MLP neurons of a small language model. Each row is named by its layer, matrix (up: input weights) and neuron, and shows model dimensions 64-159. Each number is 200 + 20 x the weight over its row's rms, rounded and kept within 0 to 999.
After each neuron's rows, "fires on" lists the tokens most often at its 100 highest values on Wikipedia text that the model never trained on. A number after a token or word is its count.

L4.up212,207,200,167,171,174,170,172,217,209,196,173,205,175,183,226,197,205,230,192,211,197,176,228,165,201,199,213,195,210,206,204,204,207,170,189,192,207,192,202,182,204,215,218,227,202,192,201,186,237,176,248,185,185,208,203,192,226,216,224,207,229,178,179,178,197,213,200,205,238,222,219,174,168,212,221,193,223,222,177,208,183,214,192,171,203,203,203,220,204,196,188,176,196,179,205,165
fires on: "ab" 20, "that " 19, "which " 9, "ad" 6, "Third " 5, "Name " 5

L2.up356,180,198,209,201,187,193,194,178,207,159,168,224,204,154,193,201,196,216,186,192,182,208,193,220,202,223,194,213,225,199,207,193,189,151,209,122,204,202,194,204,175,195,171,202,221,229,234,215,195,176,192,183,187,194,225,211,240,204,213,211,216,224,186,197,182,229,167,239,218,210,204,190,218,212,167,189,208,225,191,161,201,184,206,193,198,211,223,176,184,213,194,197,202,190,189,173
fires on: "led" 13, "vo" 12, "no" 11, "ally" 8, "MI" 6

L2.up186,215,156,201,201,203,187,206,198,217,198,204,192,190,189,187,199,207,170,208,172,187,178,176,203,177,177,207,220,182,204,203,203,215,185,219,182,200,241,215,238,190,222,191,212,240,201,211,172,220,201,195,194,171,186,203,214,195,181,219,176,222,162,199,206,196,254,211,185,213,175,219,215,189,207,219,196,236,222,178,225,182,194,158,222,239,186,194,217,217,186,197,149,196,224,172,176
fires on: "until " 40, "id " 12, "====" 9, "toward " 7, "==" 7, "or " 6

L4.up119,199,174,204,211,197,201,201,204,151,217,210,226,219,240,191,212,255,183,188,192,176,207,161,218,201,182,230,222,183,177,204,205,206,207,223,171,180,193,203,222,173,188,181,220,212,161,176,194,174,155,220,190,230,183,189,210,181,195,214,200,215,198,197,191,212,206,188,199,197,170,201,213,235,206,183,224,186,213,219,205,190,193,180,175,205,200,185,192,178,212,211,203,171,201,197,198
fires on: "by " 21, "there " 10, "one " 6, "above " 5, "id " 5, ": " 5

L5.up279,232,205,222,233,200,204,196,192,221,192,188,194,154,183,198,207,205,172,176,193,176,195,200,191,189,193,210,175,204,177,197,174,189,209,209,163,180,178,205,238,189,215,239,186,212,239,205,221,185,219,211,177,216,189,138,195,222,195,219,214,208,209,193,176,211,217,220,212,215,185,219,188,223,235,220,224,215,202,204,193,203,204,147,197,211,190,193,172,202,208,191,190,195,199,238,167
fires on: "\"" 27, "part " 11, "W " 6, "5 " 5, "but " 4

L2.up70,226,208,181,213,167,237,176,180,209,247,194,226,220,188,229,187,211,172,194,196,187,175,193,193,170,175,212,180,205,196,183,165,211,171,233,208,208,177,172,224,217,176,217,160,218,174,199,234,182,251,224,165,165,214,233,214,220,189,197,174,206,227,178,211,169,201,185,213,211,206,199,182,215,213,216,176,186,169,203,201,213,201,194,225,214,240,186,166,222,238,192,175,188,176,201,205
fires on: "War" 39, "class" 15, "war" 11, "ship" 7, "Ship" 6, "ed" 6

L9.up122,202,170,177,238,185,178,199,182,218,182,189,195,191,225,165,205,232,214,200,180,166,197,192,149,215,188,226,202,198,185,182,202,218,243,201,210,203,179,176,187,208,202,224,184,222,227,175,203,221,203,217,155,212,197,192,232,206,176,206,209,205,230,214,181,201,204,239,179,202,212,194,193,188,210,204,183,184,166,209,222,207,180,189,215,156,182,191,208,193,226,231,194,189,190,230,183
fires on: "RA" 22, "." 14, "&" 7, "MA" 6, "SC" 4, "War " 4

L8.up74,210,211,198,211,181,217,183,182,219,208,173,177,190,193,189,169,186,190,191,189,193,178,192,252,216,199,209,189,176,175,189,232,178,181,211,208,195,185,211,182,180,222,221,207,207,204,236,208,206,236,237,215,214,176,178,193,170,226,192,221,187,236,187,217,207,224,179,174,222,231,182,219,210,220,185,182,234,186,174,217,198,209,178,185,193,175,198,226,211,254,185,184,211,212,217,205
fires on: ", " 16, "Gu" 10, "District " 10, "} " 9, ") " 6

L5.up228,168,225,193,227,209,241,189,198,181,182,189,209,174,204,198,182,191,233,184,194,200,189,210,193,211,193,197,183,209,198,231,188,215,186,215,207,194,190,163,148,212,163,234,191,180,236,213,225,187,238,198,184,202,217,208,203,212,205,172,228,198,183,159,188,203,212,189,186,218,222,210,186,202,190,201,197,223,194,191,217,195,169,203,182,204,193,190,208,187,178,178,225,236,181,210,205
fires on: "'" 25, "more " 19, "very " 11, "ée " 4

L4.up180,195,190,215,242,185,219,229,186,198,221,191,186,167,164,218,167,197,213,190,188,182,191,205,189,211,183,244,193,192,184,192,173,170,188,170,190,220,174,178,206,187,224,229,187,211,164,206,212,190,216,197,196,181,242,176,220,201,232,228,191,188,176,194,141,207,213,202,181,208,213,219,202,206,228,198,231,219,224,200,198,194,204,212,221,214,200,208,206,196,205,243,179,166,190,253,211
fires on: "final " 24, "é" 14, "000 " 6, "al" 6, "yard " 4, "chief " 4

L2.up246,178,217,186,218,198,201,177,219,202,206,180,188,216,186,197,190,212,221,216,202,215,207,205,234,183,224,218,246,210,175,220,220,217,221,230,207,182,224,196,199,196,225,214,193,249,153,195,188,198,170,144,170,171,189,215,210,229,190,235,203,220,187,175,189,210,195,206,202,216,201,242,211,176,225,218,232,209,201,205,195,191,179,178,203,192,190,177,194,214,197,161,185,181,206,203,233
fires on: "be " 48, "ad" 8, "abl" 6, "ul" 5, "that " 4

L4.up28,214,170,224,179,213,191,165,180,204,181,218,176,204,231,192,179,188,189,179,199,210,202,244,189,238,196,197,163,231,203,198,157,189,189,192,208,167,168,208,191,178,196,223,172,199,202,209,192,183,211,200,149,207,251,208,199,141,190,197,182,179,261,219,197,190,242,214,212,193,216,198,224,202,216,210,222,224,199,198,203,191,186,195,186,214,199,212,240,216,202,190,195,194,188,222,185
fires on: "/" 36, "t " 6, "for " 6, "on" 5, "& " 5

L8.up167,169,183,205,198,195,159,199,228,227,185,220,219,171,193,182,208,223,235,198,213,180,193,181,212,204,202,213,228,176,182,201,207,203,164,186,202,200,225,200,202,212,210,196,209,175,228,206,176,217,192,246,165,172,169,215,228,163,241,197,199,186,197,214,206,185,225,188,181,216,168,195,216,215,184,180,214,237,199,177,206,202,196,179,160,200,173,181,193,218,205,235,180,206,180,208,206
fires on: "–" 24, "which " 9, "that " 9, "who " 6, "GF " 4

L8.up139,212,191,192,215,222,188,212,186,222,233,217,191,183,198,155,191,230,171,218,173,218,202,172,194,198,180,202,190,181,211,171,166,201,206,177,228,208,168,209,172,200,139,193,199,205,178,218,195,208,191,209,202,194,206,154,190,185,176,222,173,209,181,188,183,211,254,198,180,203,188,196,180,245,199,204,242,217,204,190,223,197,172,234,218,214,198,214,194,181,189,174,175,222,194,187,203
fires on: "from " 17, "ro" 14, "-" 10, "to " 9, "mov" 6

L5.up127,238,199,199,199,208,193,190,209,222,202,220,191,193,232,198,194,212,196,222,202,182,220,209,204,187,230,199,226,209,205,185,225,211,214,189,200,168,217,214,189,194,170,238,193,214,189,184,205,154,200,254,172,220,222,222,216,204,208,199,223,199,199,215,204,177,201,234,183,191,215,184,218,203,228,240,203,226,159,223,228,225,206,158,221,168,223,159,188,213,184,176,178,203,191,186,173
fires on: "'" 37, "." 34, "find " 6

L4.up166,202,220,196,243,199,190,186,195,196,199,186,169,161,190,194,213,212,226,204,178,163,211,178,203,189,226,216,188,167,179,226,204,219,185,201,186,209,185,192,192,192,187,191,213,218,220,172,204,222,200,200,201,231,201,212,198,221,221,193,222,201,169,217,210,174,179,181,210,177,169,224,256,211,221,207,170,243,205,233,199,247,197,175,189,195,202,191,194,171,200,186,222,198,196,208,214
fires on: "am" 19, "12" 14, "— " 12, "ind" 6, "Diam" 5

L9.up260,173,206,209,221,202,176,229,219,219,186,198,185,205,173,187,179,176,206,196,180,212,203,178,179,212,214,223,145,184,173,216,207,183,204,215,201,176,214,223,204,214,172,195,216,218,167,213,222,175,224,197,221,201,258,185,203,234,176,202,219,235,205,179,185,187,192,201,163,192,242,185,230,165,177,237,210,197,190,215,232,215,185,184,181,199,195,222,194,200,174,197,213,175,219,212,184
fires on: "on " 12, "/ " 12, "(" 9, "was " 7, "On " 7, "===" 4

L2.up55,195,206,182,162,192,199,196,159,198,182,203,209,179,224,215,173,170,197,198,195,220,237,217,196,214,188,188,214,213,188,217,204,176,188,227,207,189,213,165,204,206,208,209,216,191,224,184,196,208,197,176,195,185,174,225,201,241,213,221,217,218,183,177,194,197,227,172,230,227,203,223,194,207,242,206,179,173,191,212,196,206,172,207,215,217,240,207,237,203,182,197,224,181,168,249,226
fires on: "it" 16, "202" 15, "ut" 9, "t" 7, "h" 6

L5.up213,204,203,188,189,183,225,232,201,226,199,177,153,206,192,196,191,211,209,224,203,181,206,200,199,187,219,215,196,155,208,203,179,233,235,216,225,164,206,218,220,181,196,220,216,238,196,233,183,185,189,210,195,196,202,212,182,222,161,201,221,190,202,200,184,205,204,217,188,216,192,205,199,171,184,193,182,217,214,193,253,254,203,186,154,197,207,223,205,252,173,204,221,208,216,240,203
fires on: "St" 36, "Bl" 20, "Col" 5, "cast" 4

L5.up329,241,180,207,251,199,218,204,166,182,186,155,168,183,180,221,194,194,203,226,201,225,216,189,192,214,189,225,196,197,191,228,194,184,203,201,188,165,176,208,192,179,212,219,207,198,219,189,228,204,209,229,231,210,231,206,200,202,205,215,218,155,216,198,192,201,212,216,190,189,209,213,173,214,240,226,183,178,195,166,187,196,203,196,178,209,202,205,156,172,227,144,209,187,204,226,165
fires on: ", " 66, "February " 8

L4.up351,171,178,182,204,223,204,173,207,210,197,188,238,198,186,215,194,239,223,202,204,184,204,189,238,189,211,207,200,181,196,220,224,248,226,195,225,215,206,188,211,189,173,239,178,151,179,168,173,188,178,176,213,235,201,231,206,177,171,212,217,227,206,200,227,188,179,183,194,202,208,198,214,211,200,201,215,195,178,224,201,197,168,204,179,171,191,189,216,233,188,165,216,199,218,234,184
fires on: "'" 10, "after " 9, "Pri" 9, "is " 8, "all " 7, "om" 7

L2.up293,194,200,169,210,187,241,173,184,203,203,171,224,206,199,180,189,192,210,178,200,222,226,181,206,180,162,193,184,228,187,201,181,192,227,227,222,160,180,211,193,218,176,158,223,216,197,189,217,189,218,206,170,176,197,234,223,208,186,217,204,181,215,144,179,187,207,220,198,222,207,230,202,207,221,204,197,150,214,233,167,217,184,160,207,180,201,213,202,215,201,196,206,231,199,212,189
fires on: "on " 26, "er" 12, "i" 8, "as " 8, "di" 7, "th" 5

L2.up343,216,227,213,207,183,178,225,190,181,233,207,200,180,244,173,187,212,217,200,190,207,221,201,192,249,184,207,205,184,215,158,185,180,208,218,181,173,195,169,209,189,167,202,207,212,218,232,203,207,170,216,189,217,183,177,182,218,175,189,209,168,185,174,176,190,207,202,205,214,203,208,188,172,235,201,185,206,175,221,239,242,180,217,179,181,213,219,243,201,244,224,216,214,192,224,202
fires on: ". " 68, "&" 8, "early " 8, "follow" 5, "knock" 5, "cust" 4

L2.up282,227,237,213,239,174,188,185,173,185,214,191,195,202,157,152,203,181,228,201,208,169,201,204,193,203,198,179,212,204,200,194,219,230,190,192,213,192,200,191,202,207,216,163,232,195,228,241,221,162,173,206,194,210,206,189,216,225,213,182,191,191,208,168,165,207,205,209,187,222,218,206,187,185,200,211,184,197,195,214,180,211,150,178,207,213,156,170,193,196,199,187,244,194,204,173,191
fires on: "one " 46, ". " 18, "ations " 9, "uc" 7, "ents " 4

L4.up140,181,203,201,202,196,173,198,215,207,191,158,201,185,199,188,196,176,205,193,195,185,216,232,188,225,192,222,173,197,223,188,189,171,201,206,195,188,212,157,206,212,179,197,229,197,184,198,202,195,175,172,191,208,225,183,180,246,171,233,186,205,221,217,206,179,229,186,183,231,197,192,236,213,222,216,225,209,225,216,217,230,196,216,230,221,232,198,226,192,195,199,246,166,176,217,230
fires on: "er" 27, "Cle" 17, "om" 11, "de" 9, "tic" 5, "per" 4

L8.up0,201,201,202,234,210,171,203,207,251,189,197,192,167,192,213,208,185,215,188,212,182,231,188,183,182,165,190,218,178,217,169,190,203,160,192,204,201,188,200,230,189,194,188,204,213,228,195,213,232,218,158,179,210,183,206,169,221,165,191,189,191,240,180,231,205,212,211,186,227,187,187,180,200,187,169,158,226,143,203,203,215,201,224,208,212,204,193,210,194,223,217,172,194,210,192,226
fires on: "dis" 27, "W" 11, "Rec" 9, "ec" 7, "Ul" 5, "Dis" 4

L5.up17,200,171,184,218,216,240,210,196,201,206,196,189,209,198,183,197,227,186,211,207,209,220,171,239,240,181,191,233,205,207,200,214,189,209,203,194,181,199,205,227,195,169,181,211,236,231,224,202,190,190,214,215,193,171,177,216,207,162,206,239,224,195,193,168,193,247,186,187,224,211,203,217,222,213,201,189,217,207,203,208,193,190,163,204,175,198,169,190,186,178,220,224,182,223,175,198
fires on: "than " 26, "- " 25, "became " 7

L5.up264,192,181,178,201,214,231,211,196,194,236,184,224,189,196,178,165,199,192,196,195,207,187,157,213,210,194,194,183,205,193,204,203,206,190,235,188,209,214,181,186,255,219,191,212,221,232,215,197,212,197,200,219,238,167,139,177,241,192,204,231,229,199,227,190,183,223,189,226,199,219,219,193,228,183,202,209,153,212,180,207,193,170,182,189,207,201,221,195,196,220,225,233,202,233,219,185
fires on: "k" 29, "- " 14, "." 6, "form" 5